python train.py --d_model=512 --head_dim=128 --positions="learned" --tie_embeddings=true --init_std_down=0.0232 --lr=0.0132 --schedule="wsd" --steps=4147
MLP neurons of a small language model. Each row is named by its layer, matrix (gate and up: input weights; down: output weights) and neuron, and shows model dimensions 96-223. Each number is 50 + 15 x the weight over its row's rms, rounded and kept within 0 to 99. A neuron's up and down rows have the sign that makes its largest values positive.
After each neuron's rows, "fires after" lists the tokens most often just before its 100 highest values on Wikipedia text that the model never trained on.

L3.gate1254:56 51 82 73 38 38 70 38 49 40 82 41 44 72 45 44 45 52 66 51 72 78 43 37 33 58 40 29 43 76 34 34 42 51 50 63 47 40 29 67 17 37 70 39 43 11 45 64 74 44 41 50 46 63 57 52 59 50 60 67 57 53 42 50 72 58 49 41 00 49 26 48 72 38 73 33 45 49 29 47 37 30 32 39 58 51 59 37 49 44 15 40 50 41 56 72 57 50 39 33 53 46 69 45 70 51 40 34 32 48 37 63 25 55 49 53 56 44 44 59 40 47 80 43 21 51 27 42
L3.up1254:62 43 63 47 27 46 49 39 60 43 47 46 56 55 52 67 56 53 59 34 28 53 75 46 54 46 34 23 38 46 55 74 63 40 43 27 27 36 91 41 54 69 55 41 29 50 59 44 50 73 36 89 47 58 41 46 45 45 43 50 52 45 84 64 44 24 51 75 47 28 81 61 36 56 41 65 79 36 33 26 36 29 62 56 49 57 37 53 60 50 58 49 49 46 29 61 46 48 45 68 27 36 33 33 47 73 64 82 61 41 67 84 32 56 73 54 44 56 37 54 47 87 42 41 43 40 35 54
L3.down1254:35 45 49 64 28 59 63 21 61 75 61 51 53 51 35 24 35 36 68 55 84 70 45 53 60 50 60 54 23 42 58 82 58 39 32 34 60 34 50 70 45 45 64 48 46 57 48 27 62 43 49 37 63 54 57 77 34 57 64 24 26 55 37 57 45 62 34 62 74 50 55 59 49 51 47 50 37 62 34 57 66 62 47 40 69 67 59 60 61 61 73 37 55 48 53 61 71 56 22 28 45 59 25 36 42 42 54 45 34 35 45 61 32 32 44 61 27 71 50 17 46 23 73 64 35 57 48 69
fires after: "2", "| ", "1", "39", "116", "\n"

L3.gate336:58 44 51 33 56 64 37 61 60 54 51 40 41 64 45 59 62 51 39 62 18 66 76 42 38 45 54 29 47 49 53 50 59 62 59 54 34 44 41 60 32 39 28 49 71 57 46 73 78 59 91 62 70 51 65 31 28 54 43 58 35 54 42 64 53 25 20 50 63 08 21 52 69 46 45 51 71 47 61 83 52 31 53 52 52 62 52 31 54 64 66 62 54 59 67 31 67 20 52 37 51 42 38 45 47 53 54 52 48 61 47 45 54 61 33 31 42 61 26 46 18 56 75 39 70 48 57 50
L3.up336:33 46 62 56 38 50 31 22 08 53 52 38 50 60 46 29 63 49 51 61 64 45 45 23 65 64 21 39 47 70 46 38 59 57 55 43 35 49 40 36 38 36 67 54 42 40 48 61 41 36 78 60 57 35 57 21 20 36 49 31 62 16 51 45 21 43 44 43 59 77 28 63 45 82 55 48 40 29 49 32 56 57 54 55 39 43 48 82 50 54 53 64 56 50 55 60 39 62 23 49 73 44 51 29 27 47 60 26 30 77 50 48 58 68 44 33 57 69 47 51 42 39 34 47 39 40 66 54
L3.down336:56 40 34 16 87 55 44 72 46 24 57 52 57 17 71 37 53 47 46 54 65 53 60 55 23 65 44 56 51 78 78 50 47 57 25 78 45 54 25 79 69 35 32 24 55 33 80 65 43 38 61 43 25 43 69 45 61 47 62 53 45 51 60 45 25 40 52 44 68 13 53 23 26 37 33 40 28 45 59 57 44 54 47 36 44 72 57 37 46 55 71 48 57 39 46 34 58 59 62 56 38 75 39 46 71 46 14 45 65 14 67 41 60 39 80 33 29 66 60 56 31 68 39 19 33 11 78 51
fires after: "\n", " |", " |  |", "0"

L5.gate446:19 48 33 75 59 62 21 61 82 57 34 47 58 53 50 44 57 43 40 35 62 36 60 30 82 27 61 24 66 65 52 69 27 39 51 60 77 63 28 59 43 54 44 82 51 49 85 56 39 69 49 54 64 70 68 30 53 55 69 60 53 45 43 46 57 53 64 40 61 85 68 64 70 39 53 58 75 54 25 51 46 32 39 35 50 64 39 67 55 43 64 49 36 41 24 64 71 70 87 42 38 47 46 48 47 72 34 53 48 34 40 64 28 62 75 54 91 54 38 31 72 53 82 50 61 48 62 27
L5.up446:40 58 62 37 40 51 48 56 56 60 76 50 38 25 30 44 45 47 50 59 46 29 54 59 39 62 64 47 36 60 24 39 74 45 27 55 42 62 77 30 47 21 30 68 76 64 58 51 26 33 46 46 43 51 31 32 62 48 38 42 57 91 41 56 28 48 65 59 45 76 50 44 29 76 67 50 30 62 50 39 64 53 66 49 61 53 29 46 67 37 30 71 45 56 51 65 62 43 48 54 54 69 22 45 37 65 50 36 81 75 44 46 66 48 57 51 49 36 67 44 60 58 36 55 47 49 36 73
L5.down446:53 46 71 60 34 39 35 84 40 29 77 71 60 67 66 55 61 35 52 33 52 30 42 29 34 63 46 43 49 55 28 54 49 74 52 42 29 59 31 38 32 57 50 33 49 56 35 50 76 61 63 61 50 39 63 56 26 68 26 68 49 54 50 44 59 40 97 64 52 37 58 25 72 49 77 46 65 20 72 73 51 55 46 64 27 72 57 46 35 64 49 38 77 49 72 29 40 59 61 33 50 66 46 26 72 69 47 74 58 62 60 48 74 67 44 54 90 17 38 38 49 71 64 52 63 52 69 48
fires after: " |", "\n", "|---|---|---|---|---|---|", "|---|---|---|---|", "|---|---|---|---|---|---|---|"

L5.gate961:46 81 69 43 39 43 40 35 47 43 41 53 52 52 48 58 50 54 50 50 65 72 51 23 64 13 46 59 50 51 48 55 45 49 56 65 87 47 49 54 49 45 31 64 55 43 59 35 68 36 44 58 66 59 67 18 53 51 53 63 16 32 26 58 41 33 59 62 58 43 60 52 40 55 42 63 55 57 13 45 39 29 53 55 55 43 60 34 66 28 66 68 26 83 51 30 55 43 64 60 27 26 42 64 31 52 42 73 64 70 74 59 61 59 65 54 32 59 65 61 44 28 43 51 46 47 48 51
L5.up961:20 40 28 49 44 72 54 22 59 51 39 34 80 48 50 35 61 75 43 39 37 44 61 47 26 17 64 28 46 56 58 22 48 36 49 36 31 31 45 74 60 21 43 35 54 45 55 71 34 21 42 52 42 50 64 63 54 61 27 67 42 51 54 40 58 69 65 49 53 58 72 45 41 45 59 16 43 23 51 29 61 55 63 60 69 46 50 36 61 34 58 53 29 46 80 42 57 43 51 60 50 76 70 65 31 75 17 59 44 29 35 33 50 57 72 61 78 79 45 62 78 38 61 52 19 54 80 27
L5.down961:65 35 58 19 53 66 62 47 24 15 31 95 55 34 62 48 50 51 68 56 67 50 36 52 56 45 15 54 52 56 71 11 72 42 48 34 43 37 59 19 49 28 26 56 47 43 44 46 54 56 56 54 22 42 71 70 77 49 46 41 45 31 78 44 53 42 46 29 61 30 66 48 41 41 49 62 41 51 49 43 61 63 29 49 75 59 78 42 51 38 57 49 31 61 75 39 37 58 59 58 34 42 60 76 32 59 21 56 74 31 52 61 81 64 46 55 32 40 67 63 53 36 67 53 29 45 81 26
fires after: ".", " |"

L11.gate1175:50 57 61 78 47 48 51 36 46 63 70 35 64 36 39 38 65 32 40 71 67 39 56 42 54 47 30 71 62 25 48 44 36 15 33 53 45 63 79 38 48 26 76 35 64 69 54 68 31 50 54 63 38 72 21 61 08 70 23 65 55 39 52 69 58 56 53 31 55 79 34 58 54 52 68 66 60 43 62 69 41 55 58 40 46 60 54 35 59 59 49 56 33 62 54 34 83 77 72 50 33 68 11 47 42 36 41 50 51 53 75 59 39 48 13 63 55 50 57 43 67 77 95 23 53 36 36 50
L11.up1175:39 44 52 51 64 39 33 62 28 47 66 67 46 38 81 91 17 72 37 64 42 25 28 27 33 49 15 83 59 38 44 65 30 49 28 88 63 28 39 32 52 39 38 51 81 49 53 61 52 59 40 64 56 53 62 71 42 63 47 50 15 79 70 54 48 41 55 59 55 56 30 45 65 28 41 54 42 64 28 41 42 51 43 37 28 53 69 67 55 66 20 39 38 38 72 75 40 52 58 37 32 39 39 62 55 48 23 42 20 26 61 34 37 23 32 34 53 44 49 22 38 69 45 47 40 58 41 59
L11.down1175:50 34 96 41 66 69 55 56 46 48 62 46 48 58 48 60 42 74 65 63 73 29 58 38 44 65 65 38 47 47 30 42 47 48 66 48 42 85 52 19 56 34 56 43 22 43 37 54 57 47 60 48 65 53 47 73 42 40 64 55 72 37 46 67 49 43 56 70 56 66 54 17 26 57 40 50 57 51 18 52 42 60 56 71 44 65 35 69 47 37 37 57 59 42 57 50 21 49 61 60 09 18 43 44 39 59 53 38 35 50 62 39 73 60 66 52 61 00 59 56 33 63 58 52 85 67 58 34
fires after: " ===", "==="

L6.gate320:47 58 55 51 59 59 73 56 49 69 46 33 45 33 78 44 53 66 22 40 48 26 27 39 46 34 24 57 45 63 56 32 59 45 30 55 64 53 63 08 42 90 63 74 79 35 56 62 64 44 56 54 46 65 29 49 39 65 46 39 27 31 54 44 45 47 35 46 57 28 54 34 52 36 63 57 40 22 59 48 60 54 43 33 61 60 38 57 37 55 48 73 68 54 57 61 62 48 72 44 50 28 46 26 46 40 40 53 33 30 50 49 81 58 36 31 50 35 53 53 44 78 17 52 38 50 66 40
L6.up320:45 44 57 32 31 80 50 64 46 61 33 56 32 33 50 43 19 10 34 52 51 31 60 43 32 43 60 71 57 46 66 36 43 35 92 81 44 74 66 55 32 69 62 43 45 44 75 46 36 57 36 38 34 59 71 88 20 38 58 43 48 29 58 70 46 59 59 83 44 24 60 40 40 49 46 63 29 41 38 38 52 64 61 60 77 47 47 39 55 46 40 69 66 40 38 29 64 45 57 23 23 54 45 47 47 50 24 38 56 39 53 64 46 54 28 51 52 59 30 32 55 57 37 42 32 41 54 37
L6.down320:73 50 40 47 48 56 62 66 85 61 33 49 24 49 73 94 39 63 59 47 43 67 27 70 51 39 29 58 51 69 63 56 57 35 58 28 39 53 64 16 23 60 15 76 55 41 31 52 24 37 55 37 39 46 61 60 53 60 50 29 52 19 71 77 20 50 65 40 29 43 53 71 56 29 65 44 56 68 26 53 56 55 63 76 68 42 51 56 75 44 47 60 54 24 47 48 54 56 56 66 51 42 65 75 73 53 24 59 53 43 50 33 83 49 31 32 29 48 39 54 36 73 31 57 27 56 77 45
fires after: "\n\n", ".", "'"

L11.gate879:24 50 41 41 26 55 50 31 60 34 80 41 27 48 53 46 60 49 50 53 53 56 39 43 51 74 42 34 61 59 59 48 57 55 72 66 27 83 57 72 62 44 51 48 49 32 60 69 44 30 50 59 54 48 35 70 43 28 48 46 84 36 91 60 71 49 68 22 55 67 36 45 73 55 57 81 61 65 50 76 51 61 61 55 46 45 62 23 57 29 55 47 44 55 55 43 70 65 46 59 28 34 51 42 74 17 37 56 34 48 58 31 53 63 48 39 64 45 56 30 53 63 44 52 38 39 53 49
L11.up879:36 31 65 34 46 49 38 67 71 51 38 53 56 58 35 44 53 48 36 29 32 43 65 68 57 48 25 66 52 51 24 44 59 51 28 21 74 55 41 44 43 36 64 70 45 59 23 39 38 69 50 34 43 49 33 42 27 70 35 41 57 46 41 57 34 46 59 61 59 63 55 60 55 29 39 41 60 75 71 15 65 40 52 47 46 57 61 61 46 71 54 55 40 44 43 43 40 60 05 61 63 42 65 68 60 67 66 39 19 65 40 39 55 52 66 37 34 65 59 49 15 46 40 43 41 62 40 58
L11.down879:28 27 74 44 46 74 53 44 59 56 47 45 72 57 61 49 41 61 75 26 50 48 57 53 60 84 56 38 66 57 35 35 54 35 42 46 18 08 55 76 40 42 72 64 20 61 36 25 30 56 58 41 50 37 53 35 63 39 34 54 51 31 77 27 49 49 27 48 25 65 34 40 40 68 32 86 60 47 67 47 25 37 46 61 49 65 74 50 53 53 46 65 22 58 58 37 47 63 62 63 58 32 43 30 45 48 32 38 67 43 37 49 58 39 33 56 32 67 58 58 71 28 20 24 33 25 62 31
fires after: " on ", "On ", " On ", " – ", "| "

L9.gate1291:47 54 61 48 61 67 38 51 50 63 69 49 60 42 73 43 47 60 50 20 68 48 39 42 81 34 39 76 32 47 58 44 71 29 13 71 27 47 38 44 54 41 60 61 64 51 37 55 69 64 34 71 55 54 56 68 40 48 41 43 50 65 31 70 63 54 74 67 67 36 63 61 45 72 71 43 67 33 67 57 45 65 82 78 73 46 74 58 33 53 28 42 55 64 74 56 37 61 50 40 54 67 61 49 54 29 19 60 22 74 83 46 35 56 18 38 53 58 57 54 28 73 39 64 52 56 34 38
L9.up1291:23 60 72 45 44 67 28 33 57 74 37 61 49 47 49 48 36 45 70 63 54 42 55 30 64 38 57 50 23 30 66 42 65 42 36 55 55 60 68 53 41 62 76 55 71 59 52 35 52 58 48 28 46 67 28 44 21 31 53 28 00 63 53 57 71 52 59 63 36 50 60 43 43 38 42 52 33 46 47 41 64 27 53 20 48 40 55 46 57 15 43 56 48 40 70 65 73 47 40 46 29 54 19 65 64 60 39 49 59 11 50 72 62 58 50 41 36 57 71 62 69 82 64 46 64 31 54 47
L9.down1291:42 73 68 49 48 51 85 66 51 47 51 49 38 30 68 40 14 42 53 58 40 37 61 67 39 58 23 80 41 40 63 39 78 70 37 43 57 84 50 42 38 47 18 30 55 53 62 51 37 43 44 47 48 54 73 34 28 50 50 78 46 40 43 62 31 25 55 38 58 64 35 55 44 56 64 25 63 39 65 74 76 44 38 57 51 70 59 37 33 63 49 41 44 26 53 52 43 75 51 66 55 70 23 26 66 58 39 66 58 60 56 83 80 68 28 75 48 51 48 33 36 46 26 79 49 69 38 67
fires after: "===", " ===", "s===", ")==="